config.toml
n_layer = 15
vocab_size = 50257
norm_eps = 1e-05
parallel_block = false
optimizer = "cautious_adamw"
beta1 = 0.95
decay_shape = "cos"
doc_mask = true
MLP neurons of a small language model. Each row is named by its layer, matrix (down: output weights) and neuron, and shows model dimensions 458-521. Each number is 200 + 40 x the weight over its row's rms, rounded and kept within 0 to 999. A neuron's up and down rows have the sign that makes its largest values positive.
A block is one neuron, or neurons of one layer that tend to fire together. After each block is what it responds to, as a language model described it from the Wikipedia text at the highest values.

L2.down333,166,239,250,219,257,291,278,186,175,175,133,200,192,154,229,176,222,188,222,311,220,235,232,173,145,256,171,197,275,159,242,218,190,270,173,195,234,202,265,258,217,177,259,217,308,178,268,228,161,148,198,219,226,187,233,194,222,231,266,211,186,153,186,192
L2.down527,184,191,213,230,248,200,266,253,172,206,194,161,192,200,231,201,259,241,197,173,316,175,224,171,244,213,235,219,264,166,242,227,161,238,231,217,151,218,246,256,260,197,270,204,271,196,158,210,179,243,210,142,239,225,262,217,187,153,250,223,203,181,181,199
L2.down967,238,164,67,180,209,181,186,213,228,159,219,318,196,170,170,261,172,224,202,154,199,221,144,190,124,220,187,178,128,240,191,224,170,237,233,238,245,204,238,143,174,203,194,174,240,188,167,209,229,195,216,198,224,238,162,156,219,249,238,271,172,269,179,216
L2.down1105,209,222,194,204,262,260,232,208,192,116,126,213,181,182,198,280,178,209,189,195,206,137,178,174,183,226,225,160,222,211,268,220,180,274,176,238,305,204,145,149,225,165,196,178,259,204,254,137,192,247,208,204,208,159,190,218,210,142,240,172,182,144,210,281
L2.down1144,152,175,157,128,202,181,156,127,152,149,207,165,285,238,176,209,190,152,198,178,183,142,196,242,252,185,251,239,225,175,157,249,150,218,116,224,225,190,231,185,272,264,172,256,199,281,208,212,200,206,250,216,164,212,250,278,188,221,268,214,185,221,204,242
L2.down1514,205,197,192,193,260,193,145,222,221,202,279,216,255,207,149,209,189,204,185,193,194,142,235,287,144,178,219,178,207,197,262,292,253,215,254,132,217,230,192,230,183,140,172,179,241,231,254,239,240,252,267,172,178,208,229,227,164,199,180,197,223,208,157,195
L2.down1627,246,196,203,208,217,202,246,207,197,162,197,243,208,104,275,301,137,208,162,219,257,210,281,214,178,158,163,171,219,161,175,211,209,224,265,233,257,189,295,220,163,206,236,224,253,239,219,183,183,152,165,228,212,163,177,194,187,259,156,222,169,207,178,182
L2.down1638,148,181,201,189,167,203,210,222,208,192,229,201,143,288,183,203,232,163,226,183,279,144,242,243,195,231,280,232,196,200,119,221,211,255,244,205,204,183,151,197,281,142,201,171,225,154,224,198,233,190,191,126,218,199,207,255,208,146,254,231,193,237,153,181
Description: Mid-word pieces of Slavic-style names, mostly -ov-, -lav, -insk, as in Sidorov, Vyacheslav, Kaminski; weaker on other name fragments in tables.

L9.down951,177,208,164,162,284,229,230,157,210,167,223,218,207,158,178,152,211,168,215,283,175,201,218,212,190,137,193,150,250,159,190,235,239,195,186,189,134,202,193,198,170,174,215,228,124,208,245,264,203,177,166,168,101,155,148,233,212,225,185,229,226,117,218,152
Description: Verbs and "of" that start a predicate or attribute right after a subject noun, as in "was of wood", "is not visible", "is currently split".

L7.down45,193,115,245,158,177,198,134,215,268,180,219,180,148,144,171,261,138,175,186,193,202,304,162,249,137,203,238,181,185,176,202,150,180,184,186,229,237,163,230,168,168,167,265,161,144,233,181,178,155,159,271,250,244,163,153,196,176,190,205,249,191,218,170,199
L7.down84,245,161,206,201,203,259,170,250,137,179,147,196,253,248,168,212,174,232,214,136,291,187,152,217,260,193,213,267,202,207,225,220,241,239,261,204,206,143,173,101,171,183,215,173,264,175,249,153,120,169,184,261,160,160,196,139,230,182,194,219,171,245,233,169
L7.down203,196,201,162,250,235,213,258,201,108,166,207,184,191,217,262,157,260,169,233,202,233,239,191,193,160,243,139,159,214,194,171,179,185,194,133,106,262,159,168,190,197,206,165,182,207,226,157,201,256,168,121,207,195,165,177,233,208,117,214,190,182,182,198,260
L7.down848,191,115,190,177,199,83,158,129,257,263,199,159,205,170,160,302,164,270,192,200,179,295,192,193,169,160,214,231,198,185,204,177,221,138,183,240,189,245,203,204,188,175,191,211,188,262,169,182,121,145,210,231,277,193,274,207,290,214,149,182,220,232,183,192
L7.down930,217,176,216,237,164,183,173,184,155,230,185,208,252,154,226,306,221,124,164,154,227,195,181,186,169,197,196,248,219,218,218,247,209,202,227,179,169,215,204,173,163,173,209,219,279,260,210,222,168,227,244,199,186,187,198,191,239,265,196,223,195,124,169,177
L7.down1006,235,164,235,147,220,283,168,184,267,152,177,164,245,163,228,167,230,173,181,240,173,242,211,266,292,236,174,186,273,133,214,246,206,215,250,184,178,174,224,235,128,234,241,186,189,223,212,199,157,144,213,290,162,257,146,190,231,210,246,240,217,147,261,173
L7.down1092,227,150,259,152,217,266,176,182,229,285,179,195,223,156,155,211,167,133,223,190,149,215,225,214,121,229,248,138,149,169,266,205,137,233,207,195,187,188,242,188,185,174,238,203,270,139,218,197,200,192,239,244,129,248,185,198,182,213,236,204,170,221,186,180
L7.down1503,149,123,223,168,202,189,191,156,180,186,99,205,134,240,172,235,192,170,184,159,229,278,195,158,216,229,190,190,165,207,284,209,167,229,235,252,163,161,251,123,212,147,182,177,194,200,215,180,205,189,214,247,262,132,201,155,217,199,200,230,246,197,240,197
Description: Word right after a subject plus was/is/are/were, mostly adverbs like often, never, probably, also, now, currently, sometimes the auxiliary itself.

L7.down56,221,206,191,202,224,162,147,138,183,197,196,195,190,243,207,221,238,139,164,207,195,262,222,291,177,180,224,176,133,168,253,229,217,214,244,203,170,159,217,172,267,181,200,199,119,234,254,181,178,257,206,247,222,231,165,155,199,141,215,197,215,192,235,129
L7.down235,246,235,87,231,227,144,202,194,268,227,165,269,220,170,232,218,245,175,215,162,207,230,152,189,171,170,238,207,205,301,183,201,181,159,179,222,201,171,228,222,195,127,228,150,101,267,196,185,210,184,164,234,199,97,143,257,205,118,187,255,214,200,268,213
L7.down247,218,216,224,213,223,180,212,163,173,221,210,184,256,232,253,221,185,197,194,100,197,177,156,206,129,240,148,239,212,189,286,157,217,217,113,263,174,198,159,220,264,131,211,164,222,198,215,250,199,161,197,218,197,250,188,174,250,136,143,242,244,185,217,217
L7.down295,224,204,174,223,215,132,179,154,175,231,194,182,168,141,175,177,255,178,184,223,227,216,232,153,208,193,188,128,242,212,260,194,136,174,199,215,100,160,248,169,223,239,247,133,296,173,216,184,205,234,253,219,178,205,266,178,232,214,220,195,209,158,187,197
L7.down433,115,226,157,189,265,166,231,248,269,232,138,234,142,148,232,179,236,259,250,181,218,199,179,152,133,174,213,178,185,268,198,132,231,186,217,258,180,171,263,238,166,154,188,183,203,232,162,265,242,187,171,177,206,166,201,234,244,195,207,172,197,218,152,194
L7.down1072,172,282,123,165,176,204,219,224,213,144,173,245,169,230,254,275,190,146,230,145,211,161,307,225,201,222,202,184,170,225,187,200,214,159,148,183,205,183,189,225,231,208,199,207,131,145,193,174,272,145,211,149,170,174,227,163,265,200,207,281,193,154,216,133
L7.down1669,256,208,245,160,132,229,216,215,145,208,240,226,231,129,171,174,222,189,211,240,231,218,238,154,147,229,209,186,231,150,227,215,247,149,210,167,160,200,231,181,211,192,159,178,243,210,200,182,226,146,164,265,219,223,228,185,245,203,177,189,192,192,196,235
L7.down1699,336,123,227,106,202,237,180,226,153,205,253,217,208,195,229,226,205,169,235,192,275,234,206,263,277,201,294,224,178,162,155,212,216,209,217,150,169,165,200,176,185,187,223,186,215,192,208,184,168,159,217,229,201,218,246,193,237,168,193,226,204,246,183,150
Description: Middle or final word pieces inside personal names, mostly surnames in credits, tables and lists, e.g. Ger-rard, Mu-eller, An-ist-on; occasionally " to" after "decided".

L9.down686,205,279,171,204,206,177,149,194,221,220,247,257,214,210,158,198,228,223,147,172,195,199,213,164,204,209,264,205,188,133,216,243,212,176,206,198,95,103,196,155,227,190,248,266,179,180,218,164,253,118,179,247,193,233,149,271,206,161,209,193,206,128,220,148
Description: Last word-piece of a multi-token surname, usually after a given name, as in Grundmann, Bergman, Schwinger, Schaefer.

L2.down190,249,167,261,265,272,157,196,229,251,255,169,191,182,191,175,206,206,215,218,136,229,223,218,188,135,245,222,160,217,153,259,148,200,165,217,180,217,118,174,259,182,176,195,119,206,188,227,203,248,179,90,144,212,214,197,218,136,146,177,259,177,174,141,229
L2.down378,189,212,234,135,266,190,300,186,227,241,171,240,201,202,164,188,186,188,181,208,235,288,141,289,216,161,163,217,182,213,254,204,180,190,178,227,281,219,237,210,185,165,142,121,261,195,260,132,206,142,185,203,157,166,210,244,202,215,193,178,216,269,262,162
L2.down396,233,208,255,172,156,149,200,177,242,268,242,191,154,266,247,163,189,244,206,289,236,181,200,217,192,202,201,243,177,147,257,196,242,148,193,173,214,159,264,180,140,160,154,214,146,159,143,197,185,138,167,173,164,192,173,145,216,123,168,274,215,185,228,128
L2.down637,143,206,218,180,116,187,160,200,221,172,234,100,241,220,192,254,191,227,183,291,226,214,156,179,214,210,221,210,97,192,161,239,145,176,242,233,250,228,232,207,196,214,208,242,196,188,151,160,236,222,197,167,185,201,220,194,211,182,195,181,231,146,162,218
L2.down1209,190,145,212,227,155,174,202,201,214,233,223,230,250,169,158,206,196,255,222,256,160,200,178,183,146,207,194,219,218,137,189,231,134,180,167,258,176,158,224,249,264,256,246,246,166,291,174,205,238,155,259,263,223,213,212,200,249,206,209,253,271,129,135,224
L2.down1343,248,241,222,174,182,198,145,244,138,132,160,226,138,164,191,158,248,142,215,141,187,165,142,236,145,173,243,196,252,131,167,147,200,194,244,135,120,192,145,171,234,207,171,181,205,237,233,182,282,177,197,221,190,157,213,183,188,225,166,215,199,157,144,131
L2.down1445,215,269,252,141,216,221,137,238,209,160,208,235,230,227,182,200,192,134,182,254,248,182,141,264,234,189,247,195,243,132,215,177,218,253,189,209,115,157,181,146,201,159,211,201,200,156,263,167,177,142,226,202,177,217,202,232,116,168,153,275,224,211,134,86
L2.down1497,238,182,195,100,196,176,218,170,259,236,170,169,189,136,181,231,190,142,178,259,162,174,186,231,169,229,243,153,234,153,180,95,153,202,136,188,228,191,171,249,176,246,251,156,181,225,228,168,243,211,235,243,179,218,189,264,157,239,216,257,169,178,168,207
Description: Adverbs and modifiers placed right after a verb, article, or subject, before the word they qualify, e.g. significantly, directly, also, usually, predominantly.